Weights of a small transformer language model: 8 heads of 64.
MLP neurons of a small language model. Each row is named by its layer, matrix (gate and up: input weights) and neuron, and shows model dimensions 288-383. Each number is 500 + 40 x the weight over its row's rms, rounded and kept within 0 to 999. Numbers have three digits each. A neuron's up and down rows have the sign that makes its largest values positive.
After each neuron's rows, "fires after" lists the tokens most often just before its 100 highest values on Wikipedia text that the model never trained on.

L10.gate209:566575505481488488501514505491505480464493453477449499494623524402435535494461527558502535482463517486502498501482532533525529522531511499568399503518577531506506590499585494467547565448496478481514498502445492471476474511509498427525509452525523482531524499516473455523495469490516520534
L10.up209:513530533542562428590499554488450509513503478531462457483523516509474545501499469522500504560493542455485476490497527516502477579497530490531480522468426522541531509396488470424499492467480464493482533450446447507596566486401553529425537464426519446459551459492519436526445542503487474443
fires after: ",", ".", ";", " For", " years"

L6.gate370:470458517536548468459462478516515519493480529462443504457471463536544493523458497483530528507519545427458565563455459483402528530469547526573432461441523511504493559501560516534477554502463493503569472428527472456510445513499467493430435464481523556467477555495415451492527501459489478482
L6.up370:469530524508555483440479543418513472490428499435489503518535534500522499435540483548465546500541537551499590514514506508456534577478462573473508532554518491562461428521496542463476469476491531469553566460585502481550458479585488458476513496437422474463602483504484557482499468458451505575
fires after: " the", "===", " (", "\n"

L4.gate826:501510525512498545482515478519553476508546412507519441556552545514495480450546513565518480527534476478398525532492535510557499478476605459517471497478494504608490578438452455470502479557513489498542485561497501489475436568538594450480508503489474547536477475553460499463489427503593527398
L4.up826:500457464519460488512529442504473529501470494512453468390515480442504436543480519504494484404530485448401387495517570554517517587535503530500486506478507570492583485505543464535567544518479557556510486519436520473529505487435441435504487425504448532552522415502413503547413483473441482569
fires after: ".", "%", "\n", ",", " out"

L4.gate1122:493481470492491442502503498489443430454494516478462454522479523444588506520480460494554505510463486519404461496524505516476491456572410473484493487466542558517564460488501542515482468468580561484522524496484545493562480545531464524603511522451543476512521447571583498513478603479519459518
L4.up1122:449515550453474601445541558405502508488552467531515558477441519489479523512468476517520498542485498550479431470515548484554483433510469568480474506524500517470437456501465462513522494508527527474486489457500538560611534482489470500543473439517555461503525509446441477486449396504482523510
fires after: " |", " 0", "-", " ", " —"

L4.gate371:461489522531481509482532540478491456469488498514553467492489538467441575479497472479517485489468467527452551461521569543515528499464472539514489520506471534496542510504535499534490521476493499478453529521537503526481472548506492530476459467512492567520487530483550471450441510522532539533
L4.up371:476547508481537571495591530482499453456528469539446523504463506437440455516452516530554561461440424538508517593514545480499479478500467453533449485475498468499455498458561491593491563529559500517484528541449495486541489429498527494517539442496499504489595493644571593411477489504447475472
fires after: ",", ".", "\n"

L10.gate794:454498432353546501505481549416549480474562503513554528447496499516527533447515478525504611512594545529467546546570543551467511517510460539528504522465549459509549509460521487500423447481525497532552547522591524503479530484513473479533484536508494493490530525487501559435455472574401580510
L10.up794:591536555526561557549531482524478509530526485479503524515519491465446448463487442501495492530540484503501582554481560500500452542496540543493476464418469542530506447502430513522461486522507465495529475570456532440530473528438478473511493470509489487479424440550488570553487481522479458428
fires after: "–", "2", "1", "0", ",", " |"

L10.gate176:483521507494534532455495534453564500514467468524487484527480572469474541518547551542571488462545459534530527432528457469480519450485455489469502490540483527549548538530557491545489526474539554578534525549455413414529363483497509431528519509509470493460523556514527506482490458530500503539
L10.up176:492552494488471491465458485513488414516551492493507473512504421481545464445526564521545522481469450496482442485467556483367572500524524457489447447474510436508553470482510475547542563472574494544509551515497485523401506486516513482521498483572523573485435401486563422482474443553497551549
fires after: " ", " 1", " 2", " 0", " New"

L9.gate1049:542573539558551497500501472493461508502427476515474540468563475459536498520505480632503527513485469543513557460463519580528515505500548495501444500528559516560511569469545436431514560512554484487414559456502513489593459578471520475519512559496495453491484510517507387480508475488503531467
L9.up1049:524492449542464461464532492541463415500478558499466430437475531438446485515553484552500436582441482543416402518473562444512513453503490465520556456540550531416533498509470529546470531562454401499490457461500507472509528549426502469470493401561495465529439452556507497517480544559479498452
fires after: "\n"

L4.gate516:485518455568467552540440552512496457484445468451454470479494529434495468495525547543517498550521559506503492538410469550532442501509495538517576533511632553566528508595486456503570495489456514472539584520524413420504545489458478423479522488519550466514506554569509446461462525377503496517
L4.up516:524515473480427512533517449469458449535490562469480545499452500511499524490544526575421492485611439511463490494558523578488487453591505604499470406475544493511551508531512542512516499502520472554532502441476516472515462539600464535534494465471472537505491546514526450477497557527509474483
fires after: " |", " (", "-", "\n", "–"

L10.gate1320:483498485536499593533533498506517453520477492460544419435527424468554526449554478490544548493474564511521541518490472531424499531526502443495516522612524514493573538564434550542452428475475499587464513466475507533485510514465486451496400518551453556540453554546446529456475429589495500481
L10.up1320:559511521472535483563512439474527469469440498526537507572468545515553529500547507526476479506523588452516465442486519530483480552478440543514574463516382449456456516490539498477535522570514468543530466531459463518544488462533516464453480495436476538525513539512498502442435531545494481483
fires after: " on", "On", " |", " On", ":", ","

L10.gate632:489428499466570621523512496515517483484494526499526422474405434412484451501486448560534487437481508566483505474554539457511481500510497520510434477565536459537481517443615495490485516525453510561529516490452545453551510505471445488491490513527505502542463563440525545489469486472496563486
L10.up632:530470476565597507526520508472528464557580465572541463524462503480458523578497490607542444497534482595498522518530478458463560555519448536515473459481576442527433488498513535477435506521470418564469529468569501457455495428444531463497487499466523480507528520509570516546514509480444564471
fires after: " the", ",", " In", " |", ".", "|"

L6.gate1071:546536506474541489521531488500477546475408442476541510500486531486429502437475592459504461565552545536519519542540499519479440516531457504487443471501513491514476474477538489476522503536475552524507511481452510464558488487524455526503554423518561473523399510476472508474561506549464481447
L6.up1071:585463562445443478473534457525552427527527477504528514439470463537469471450461481565500502519533424457542536537517515562497552517586467516432431461486483471505494530490549517471455462540549439553495489515530504448492520422496399486531449527553516526504394516527467457464550469548565423491
fires after: "–", " 0", "+"

L6.gate1253:445541423503535482490453526501478414479539415468492488439513522509512595521513476488532565538487476534634506532516536584542525508476484534442543546523518467479546479509459501494477600544490456510437513444448487472519518509505483555448503469523432507480455503536512449589501430467535468543
L6.up1253:502481535513495460424582461510458529513502445566509439570467496422524472530582520525542534474425495520495509456459496505511547514481513497489538558533475564475412518497467551577508557517506468485533428470571518469529497511481499485513481485436527576437442555571514536470499463536540561510
fires after: "\n", " ="

L13.gate651:579470449543531574523559584478543452474439526483439515494499541526525474512479441535543547531496431567446557526453571523498536453505476495498457481497498517516523474474537524383524501530481499594520496512539507471479511480554489486492474498522493566543518533518497504558421530516515479445
L13.up651:472477493447504493451418525565554465496435471470473555561480533466555503554493439537525611461480560470486585459482497512454480503510474507510568478546543478551540524488458530469441456474573504530537480505516496465414583499567519468441576497450448535551467585424461463587470430494541467542
fires after: " C", "C", "V", " c", "."

L4.gate476:508537552528541480483557529513561523405476500530482559520553484491515532549553539461505507465525506541525525455502559502446477494466570489573521493444557536539561504436491506477557476537534489626466513498482487554469534515492443446539570497501507461500563521590406439472455460557498486533
L4.up476:504474488529475495501469506487545444537560489480456482510501540453481465560521484515626493493366548428447487495552510467509550566504492546489490550510464490473522540461491472497491497489512519548490519443482535544495536544537482487483513478517514491480478537562514469587506451498490539574
fires after: ".", " |", " Le"

L4.gate1093:578487487534562503503499421468547475478437452544470505452470469504486531441455429570568508462520517413470495461440509548482443494476485568496447525504614517507474518449518424498523526475491512504459513473472523466481466533443470494483499464522454544538468458523523489505443388490560513493
L4.up1093:567467497517532531538508477553510502497447544472560484465475553519462513493501540544484518473482514486524476491501484528490489505490606584467455451532521540516462504503468472400545497557499513441543456501513505528506513506452466569478448451432513518512531449504483489433461539501534559399
fires after: "\n", ".", ",", " (", " the", " instead"

L4.gate782:478526490471478485504498476507474537525516464479424482464494493417518502505485456589480467482449487493429497492533476523471466464481536529527461434532528532497486553583525476442481458545529506498545497519533542491590489460587496533446566498524549508585500548498481462487398522536505504513
L4.up782:512467447429484559486510516529485540481470518480466473452491432484464498532520579544577548552525569464522404489473469418491561482476492544535529534448460501506528494482509476554430527563512504459510542529489548531548618480495510507430523482589527493505502468489530489499508553415502525444
fires after: ".", ",", " J", "\n", " Preceded"

L9.gate825:530502441522490570453529477506583561515416483447496494539425467484502621494543476485528553466467511529445508444531461498499546452486564494434555469473526466441525505534455452488498533550580527516465511513477518401557509565493575471456526507500551494567522534508504466462491457567510541428
L9.up825:512469481531466497533529429485437481476528459523483466498491442495625523544456504414494419491577489502504506527496593505507533493497481523495465459530528478511522498462526517478574507506553499525505457572489492409431504534461474485572428532527544566475413498441496503512507520525507551523
fires after: " ", " 1", " 2", " 4", " 3"

L9.gate1261:525561440452607506468530522480487452538500402405457517538511513527538519520491445514513453591496447488515572546540454488546500498512517503471495508515516465457456570551438486493462505522546513525474531475545510493490420476472535465520516460426446467507505480434530523582518528513458494445
L9.up1261:510582530381487587529565456558481539566449499521495434515504490501579420481534460548536495515495410521547555477500504503549473470483501495489490396562509544518452545571551559523458489413467486435499553426515443476536501546434524519549523527473480534407473518508554496463548441485544498539
fires after: " the", " H", "’", " and", " d"

L13.gate617:513454469450480497497536507522548450442472451525508428568548506571561476511521483530509520533551449506393460481526500522487491532440461506551461568518413539518571508572527505478497438532472509525548495509451487516519503424503492502483491538545445474441517547491541487531513520543463479487
L13.up617:437576506522522499520518536482462450503503503545476534452496453538552427481577511509485539497555475534537476566539525534556503484558546482484517484505499545467433502524511464516515557519569515515457400560474539469507494533501569525534530503461532556525462523508550481497482504413495491510
fires after: " |", ":", "°", " /", " by", " ("

L9.gate321:569476447471485476446436495468487546524503560497563513539448500428471500571472471590480449478553526445413477479519502488512511544488489551510511461522437509568469393484562482509480485520537520496517485447403510478602555509500478507470542429521522496490513573529507509506490482502488482548
L9.up321:504446476529474522553504523440540492511556543512575541472486564503540475494493445565450509487482498580515530450459466430520516437475481508571434484521504500513498484495426533492547504536479537484438437540512528477549522557519530481533538535442557468514493470499512484489506401457558549537
fires after: " |", " 0"

L4.gate149:527478433531505507454514468501507414520506565471459407448450468472481532520543483549541525552563501440492506552534516521535553551450566464418485478442512476511553506417511540584547529486478477479529557471462528490538452519535451427490563497550482506480507525488489478499498552531448513423
L4.up149:578455495554513515496463500509526567448595464509555483397526547502508538390440513555569507477570554494496536491458563460481499479539557516598534512540523452608483472457447474539534481509553458559435507522432487457485501452484612446520453472457549606555472509494503547487473459554487507484
fires after: "\n", ".", " (", " \""

L4.gate577:418510519540483500443472478450519584462458449540483541431540497435465517500546520502574516538438481472537562424485529548451505477413446497513482527543543578488500463551434508583467469413475533484454562528441482502436491546459539525547463370457470456510495503485568479461452536503470556448
L4.up577:487499508510450402522487538544556464487515493541511489430427550437526444519511461458532536480473411481484467507518508561502535490532483549447452527436481412450498501482487496471497495509485540484469515554564466448549467452528507459472492506551501426506549491485529532523483477482529497559
fires after: ".", "\n", " ax", " to"

L6.gate478:485540474551527507447509520504594458472478488491519481495496454464490514483424433475514521540460499482491512549490485449504519527535515514507513497537501411539530569527513537534508438482581549463565475475473514560575437492546523476541471560520466500538488473438473542521440497475528491507
L6.up478:498520469514522458490512484509510513520477521504450432425471560486434510518422502438458529597513472510450499518475541430555562534524476512565550452465487499572522520485464480512526506498454502528490475533479488469532420447448484492527453427501509515489519470506513561471454543426475469449
fires after: "\n", "-", " (", " \"", "=="

L9.gate1007:519489507486464595473564528500474494470440493529458535478502506485488399467569470543482523553526479536493481498535496506553456525553538499511503514551520465521480456514538447497462489495540545467540453418497472481509493506519481504432483438538570481474509489454488448519517497487464529384
L9.up1007:516500479552501557447502484524472428530493482560415521535512464531545464532461514536516466536499472550483575538542504548486455477467509490493488501566549569496516520575519546539512565476559509481518506472544487508515554459530435581432462497465594498489426440555457505528532502501462558539
fires after: " |", " Succeeded", " Preceded", "′"

L10.gate432:528498447510518489455507561487488523431519498505530523552578518465583565555556501463473501515584491511472539598482491481433568511525585529587498532495523493528480548434555437485443591531539535492518423443502445508527461528459502419442511451475475506474566499592459457503422492505472487476
L10.up432:457472444501472507511491544501507498518526549497469457440499594543424442532552533476510521510455469491588468421456484509440540571484558490529448472522517524580483532457523416457481564466531460524499493530471465500596542496508451481432523426474519442445537442537520414472541532528435543515
fires after: ",", " and", " well", "),", ";"

L10.gate1057:573516433508537523485564536498489470535460480520525488443452471541457508495487510536563533503501549423501572473491496612465514453579561510476508536478463510560518481507522508531389440437456534503492539524483577485436417557491484490546522465512514492500513478519505441450448509452489516393
L10.up1057:504478472549455431518561479518478560510603510470465490415496449502444486506473497436509518485502451484479529567518527468522511495519635521455532498509511450554520492404541513533549495472557566585577534476449595523529527511438508457521466499489484544474522484472518572479500439499431469511
fires after: "|", " |", "\n", " (", " /"

L10.gate675:513557532484493509530538424539541511541532415470578551429575448516559543508526548488540500482419539481500534412462459509436516548517557473517474487527518519501517457554459515499502539541485451541458462540501485405527457562542518491547412433472357523552494583532417477536530533457536480497
L10.up675:501448528471505462552520438517526452510538462507520506563438507500533519523586501493449498559411512459455499493514502508505502497507457442508496468487505503511479478483530566526498530536520483511521503552434540517479529443478572439461439549414402450522505481625452559453540526592478481524
fires after: " on", "On", "-"

L9.gate1189:501584550493547577429501530538527483537504497451468586428484456526506500478439478480531488494510531507519505502450514468516485517487545534468505462522518500537437578479521519445489542489555411485484563491464508428551476533474505512476489510501447542580520536542487508552516503436557493455
L9.up1189:547503465541459472502449475473516522476501514515429439485515511523528564507536536567518533593603500510535526524460492460478563495478554525448482461454470539449535495519548446483502527521473541506466484507483509469465539528493561502509454487530518502519496544498539534484501522568434434469
fires after: "\n"

L4.gate518:440528520569510540515503492481517587481502471344458508480445489474490416458432575516536521495560494500439512476525526497355531504490527527542456452474554505527574536543549415467473501483477497527529471519506478466486587541515450437524503405577563522562509542492452533449541506525511506505
L4.up518:549479506487512548479494469500494585516517548476581455488436506540484445430511581472488507401542539450543455486491491461448501548491572416507488471518424512420489507552539469450464496471540462501539423562542462471541473537529482418547468519477498506496532533469459527464463523569504440415
fires after: "\n", " (", ",", "-", " \\", " |"

L9.gate301:509586529532555497480538502497451512516533483529535483559515451494515542502497490483464525487468469533509437480445533538511443473623492527568453527515510500495503557515524515462433540528560456491524530520498492446513527509493509383566511421494463466499507487527478538463495498446470474500
L9.up301:500484520505487442365445436409508473470522528462477498418473459475480562549547553543489506512542503578557480433507431450560597555467443545450517447539545566495487562483560473503515440461475471520441487533452567477463432478606559531466488520516434539568456483487491543447495505512476449461
fires after: " in", "In", " the", " In", " by"

L4.gate1282:492477482515566543478492523459499423563478481525458442530513439474457500487490576503562482454490551472504493498537496488439475498524515539528442468539538495569480597492586526515469456494490515482466473481498480509550489633450507483456521392540549524502434532502491504554490511480507472470
L4.up1282:537454502437493441535470573494488467550493475537450468477490566556483493566603568461511439425469500494509480557480582398500452535478540470465491491483532486434527504528482431455516503556541476500532429479515511485492514502480498556459505466512480494484532504425405586545514555534520482526
fires after: " (", " “", ",", "\n"

L10.gate463:490523547474509511516569487548506432460544535480423482460568496531427484474497553540484478513493482473494471483447454572503551554479503527518558447442479468456465563477482463491489534475423440518450463405476511469508506524499502437515491498596497487488407550515500465553518518493476542466
L10.up463:505564482503538494492546533481483527499516474503468500441424464489499511565420556472495528589571440579509500517433496509526547518518560529450524457476572517446583437456489412479479548437452503419504511490454520421479497461463472463555475468498527456504511554568527527548559480523532488488
fires after: "\n"

L10.gate1335:478596463472513484552508559487481493440504426508441544401460462526541469489559428563519533518525531484520569530482497512468463499489538478535442504509523500525600449550473495467485494515519464505455489508443495492481484512462447512512523442467479493497434495516511537526452438463526486465
L10.up1335:430486503517552484524508543524496434480480462490487553441470508496496512531522512448491524477563530540533512395476570498416552518499474502502413515485485497454550490617521523513505594497499541560503497535494497439481543507490494479471499500531453571480507500505557437434447557531500531500
fires after: "==", "\n", "===", " ==", " ==="

L10.gate819:463517483520455497533521510480483405507478513554409468493517452492547505480471465515579489506484427592508536532500459503423511532583559503528403452542521457576486564466517495544526492511505494510512507562465484459540483547499543486474513446522526440463563487518450530461478502468555510538
L10.up819:466430411473452529537541460491444410462486555591457458517510468554532518529472515508511496468515482540498528543447499537494560510569528536466515464584479438473475532419459511509504494504461525594560533526460539498495539476490562446537543525473552503458547535494442555483474526488448490489
fires after: "-", " a", " of", " and", " in", " the"

L4.gate657:477525514525463562479545560541505511494498576484464470447480444447482505419512474536493461466498427500461558463421471495501510447480542495504573468542427434534515477491521510534475478577558437466592544626415503482557527537451536487468455536570553429521449532472490550526557552505510502448
L4.up657:607568497513479493547480429471531539444545535496465471517472499546448555535510538561529492561464528486494461458486520479518470491513438535483505509451502458514443470495480498503404498606449487498469541490488477483574535487454508445556518461457488465487464566524514585515530489528468513503
fires after: " (", " \"", " the", "\n", ".", " was"

L6.gate1158:483538481446468505479481511474459490423475471482516467469527419466525475482528526549519503505418494468474428458509502485488466501448510479549424534495547505558529473426432467491542498456466502565504508586480417507509468507453448434480519451526556490498525469538431458506466527524523513492
L6.up1158:503504493497509487528497562574462419537450522530427494567511464503565513443553501499559407610416497524517495529581461450507467550526514451579460500564484431463484542523480530486472491457426539526533497530467557506563510477481480518565482488536447491459468445437538496578500466502456570484
fires after: ".", " footballer"

L9.gate1095:585580545552538472494504541487495514526507408480470481503504454546568462561435495532425505560531518480439463420600566559503493492534496462499511498474505516501457464516535413433427460453447532475536534424502572450518492495504413481551536457550515437470447456532596558555496493585498542542
L9.up1095:451512573522552485486526461488525462515528475482484543563495496522480445450460499492484469483536513566472511522510435468566525427422435513522509441461538469431410529504384485481509513467502485431447546526497509479608498507515485446549513506459537480470443519463536531557521477489547496435
fires after: " |"

L6.gate857:540557449508526549506523568509534506485514428533536381521469461463453538503566475518538497519559517546509482484547519493494543424534529502474476461544498441445475574556486501456475522536481463477512478516500554473441500521472494562539548488485501522514436446468539534545473518524588426396
L6.up857:564504479413486511462516460483488480470491469539540518447591427502449531487501515494555494492497521478568548485486464600466496438496544484460495485464564478541539435538514478469542478480458536432528476487590497505475460549473512562532523417462517506501482478527485528515523443523552460457
fires after: " the", " and", " The"

L13.gate869:412530455435501484483547525505532517505528453476538459507425462450556500482471529575550495537539483479482449504499528498518473448475518417509446567519440489482506443569516500510470499605463568496467470492507516431593485480491474474554465425570464488512493586479470539539434559533563480472
L13.up869:556519507443547495479509462486547541455508514555445501449505568497478480433513446490420544498529424521435438537459501488495549511488477517495510476452585496504559521475524567533513550504515531454443512496510543482482519522468451548572419475480446534463510512546473524448526442487522449506
fires after: "|", " |", " No"

L6.gate1332:517450444494527552448481514434537560436472503541486538493480450521510534501442486472510561491503394425503453450456469483488553556508485505457523548454524463431582449487604417445494598508479511511480562446443511509498470543473550474496537469508505478465563528521558491447479493534402489481
L6.up1332:547536435487487510482420477474458458497558480471503486400523515482374425439492573549473498464535465494481469506494529524479487500518563474514507493534578465526561507475534499488508563450483536514538448534500519475516490533463496593536475533498508553519567476496518536491498579503548453552
fires after: " the", " a", " most", " first", " an"

L13.gate1226:508485532519475469561576508514468509515497460452498418599468522611471459473483491509521457568509410511506501425498446584502471504533469505509416547445573459483533536570501529519505471554533474506503463440500489489526471510512465556522492516551480468504506516513435518510448486533508492548
L13.up1226:555489519442516509511470524533526546526484456463543537486508534491419439556496507553500528514564559511492547392515458514472530485523515427521501474508528447521557450508548516505483520444463505598524568392520475488537489507539472532548487520451523479488530570457460533495511473512513549481
fires after: " B", "B", " b", " M"

L6.gate1197:484501513495497499512483552503565507509547465520527492480499511545488572503455550487500523492561474527518498537448530523448470493458459546509447479474491476502438568570496485540445532517438460415560438550570466498450472500514551532541512508490489481574523479520447565485536554484551447523
L6.up1197:527480507529493481546396501483544507545514482490456531515563467475510528462457508534501471493579546537545542516567528473504511457496454534436496521502550422482486512481430474493503524490533545516540484541496514542485451518453415505541538504415501466527521504499536507532506464515537542523
fires after: " the", "The", "'s"

L9.gate1066:515521407516515502552484569519502476566515482500475508495501512463510433509549534485571540535515557441520530554551465445486467507496468521577456443447495477617513523491510494498452478560434428537498525480481496405549465474419476488543479368472498479470505559501484479567525517452478472478
L9.up1066:500417390474562510499513553477433444562460491424472490542446522499505546587477554483474536556509524470484576538516551556526541500479536422460532501531556529407456541562559472531537568560480479464470467561550523399519442507519511527486470488464438573476534486471516474472477529544482569533
fires after: "\n", " v", "C"

L4.gate428:554464506503527566492527529435504512473470505497457475472511496474494500518442518492532517444494409481554512475532453462560421473433579579543472450513512493498547497484486442518475396507566512586509481507396464541494513534497512507490453463477567554513446506501557503521436454425524492421
L4.up428:499510513468469491486481472588459534516480446502529518516557481521532566502611505459484503477490435510526470493445499474515508476575509523491523456517504479541472520481525525494449501519455514469520484530554550413428475495425497485568564494556487464488440482522468572532518519552630479528
fires after: ",", " ("

L4.gate1331:446500485531507510494411439468581467435526507500391492545535447471429567492501520537532487496406461487572486578484563502473466507518559494490419514466487418485565492504586480558483513451453511484547515481464468520609457553504449506546513486513519472448455485525587529522557448558501472522
L4.up1331:543542496415521544437501476482488448534512539529469488440467461553484537482474512540492506529501501497497545594504536478500454439495536540461455440519478463566444543557459528446516456606542471522534536512466526493483516541469542511540530559524608476483474545480481465492531550543536472387
fires after: " (", "\n", " \"", "–", " in", " “"

L13.gate1035:514570385473513533539540568460534534538493521493419506512482487529524410499464448487539410551531447558502499480559533511385540596538523515541510488464478453524487481512579496499522479518530514475436483546481612393467544487511428495449504511472584526480528507463476450490494495553469569501
L13.up1035:465476487505526496455394453518483502564486541504496468525547512498515524476534442472505567477518477511585497616472546525512533537470458481531482530432435580526506537566524423476441497496463498376469492469583496501514517532494524554516475519499570489490430464484385561460583426489506439495
fires after: "|", " ", " |"

L6.gate1283:469453532483536540478519551475514511546431409492489541477547515457555545400454493448521482513488464485579474506445461498510472470490496503519527520541543478453496560586457498490521541486460499481476560436461398504473578528533487523490436482471540520558447457470521511484464463515572474449
L6.up1283:529514456493490509543570508589505400444442480532454539478581571494539506482514533545469537463488543515505482462483475535520536516442441448502454458423475523535495441529474512507489542522444462552483458498506451496460471498566500473559544456493538550482496507586450531521534501516476591436
fires after: ",", "%", "\n", ")", " ", " and"

L10.gate960:440525511533546523490505498525516510443428439514477530450481540518470494481467497461503458527510501494517470486519495475542498533459488504541447494492500445490507570492506415433509503561505495570444478460437450457491438505483504502438528473485530551544462465557537443477453528484497476440
L10.up960:478462501509484463478489463476500463529521539537502539533495517515481483473526497459489480526504457521556468432457500490542481487454478439500499523509493470458453538514515543436511533532492486483478443558432456481543482531552496511464527626515487562557507425525471493574527488476489479487
fires after: " a", " the", " as", " one", " 65", " was"

L4.gate1242:487559452504499515482524474478572456488526476492477469480537433463534546504505543502439613549454511466514524459466488479575513483485519560517474450431466503542534526523455491459537518535594460524532556498470508432473503510483567452542456480442494541494510486573561472479506588423597536459
L4.up1242:538526460501437500496547481501498503494464543526472446479507522565456490510523479546462477472489466464532482480510511453497529460499470524561578496482521544563539450476437501511528552540461425456468541469531428444514442513515537442483520491502429467513527540541449555474575518490476530536
fires after: " \"", " (", "-"

L10.gate971:463503512470526511545455580458531516434440491513528591632552529465463538497521472486509519569535483455486457536493534532498491456452466540481471564458535492512486476512526440495483473560535514523524476469584471481466566560509444520501432528529444500515500574493491522550578548531503496521
L10.up971:508438512591507474473513550496508465459493568508489511513523534501518524482424507416508465509519413537531533534479515528544410518519481500437518520520456533529570465486447463472460461462502505422493429524502514461489491558472524443458546520484466475548503563472449513495513444490515524490
fires after: " |", " 9", ";"

L4.gate875:515486495449499532422498484513554438508491540462398521556527503499438535485581441545552517446482484606489455476478554465489540505535570526493441498476560547509437562461461463485499511582510507551558567519471522508491492501464502453485540471546408520515508488500532463567457474582484537542
L4.up875:559465476524505456537476527516525524541531472538509435411476487515487519537445542485571496502539496523430500541566528505520503488472497556551568517478516490604539461502539470488468477504498454504500503480414517543507506483484489499482485472527485526459520448482475457574525563516527504531
fires after: "\n", " (", "."

L10.gate979:470509565508453514504551552520536430505481448478514513462499508452499524448526449495501432439507472483500555504508556619507454442499494542530455512549515497516543489487446467514483495506528463544525463575474512492515438540583541496473558483482523524547491447537540464504508441488517508521
L10.up979:555420500456578496468478495494452428532531429482503445423472467471506464570467569488497562486462510508473484527448488458546534432474410580526531484511534474478514437488504470476512563480519535552529532549426505557527558461553510509449495484572548496476566441482477487517467492511482534468
fires after: ".", " were", " is", " a"

L6.gate1079:474508482578551439469447451587496484436473513516461513499430483522497474466499541497518501527537493490421481553455476479523469508593510485519527534500433518507537493553491511484497442560507470502491451490458531458518497524469576499457536443408480541461530506444548501525511524451501533508
L6.up1079:527510523549547503497510443467532500477486494490441437510513557518518441505509502456431486463564500455451534523497463521490551502510531571495557489522500454497495446469508512515451507445510487534595496542456534423498514460451476489581541438513542475482551510470534577523450422423458519437
fires after: "\n", " (", " the", "–", " Unit", " Regiment"

L13.gate331:486477454497472444482444476566457455499436524514567509600542466586585471501475511511495519560465539491412532517483474510495523516490535514474484535502505521462479538506506557445512512525510458487463371579471553479538472534556561533505554478513511400574480507496482482499551503561482548508
L13.up331:549532484499502499520524521544450492466540523519457423480500414566482470493486558509582545598462474536491503564480544499468467529562540518463511546519589494473439498555475510496504463438497492539516517593533489497491448468564491485514467505555465407498472538521545512441515460538433526464
fires after: " in", " on", " of", " to", " for", " and"

L4.gate9:477484489508455516567551575472526415452513428463463436567485511469506441477502533492536464534550486531472544576522514528485501519481485547466529496523543454468461461511532426508464485500522509435579486466460602498560485445488470468487515520570530533487526496509561533463463466503474446428
L4.up9:458479505516463505439440590537504497457552453543456538454565468450476462496503500493423485520526453497520530561512469503554496527458520565507491510540495490458547475542590464526486546446515548533528518505512581474570457529416483470495401553510438417482457553494475527454471462490436492541
fires after: " |", " /", " W", " L"

L9.gate44:450540527559459500458521539477482440521508476467486506445504437508538431387442519496511461495490531506472535519451515534446483489501480511571434470463471530538546471538446440478476525519570430561469490476445489499526487541509472440492474509487496509492430495469482505505499481507524526470
L9.up44:567449452468527515461528522475523481502429566444543552454492459522458486517502505493548507539580474562537577441487524545463541530414426531456504567475519521496508516491508497502429466476448498531545515479451489502495507427524555513463519510572449541588572507516551537409527480524530558499
fires after: " in", " the", " In"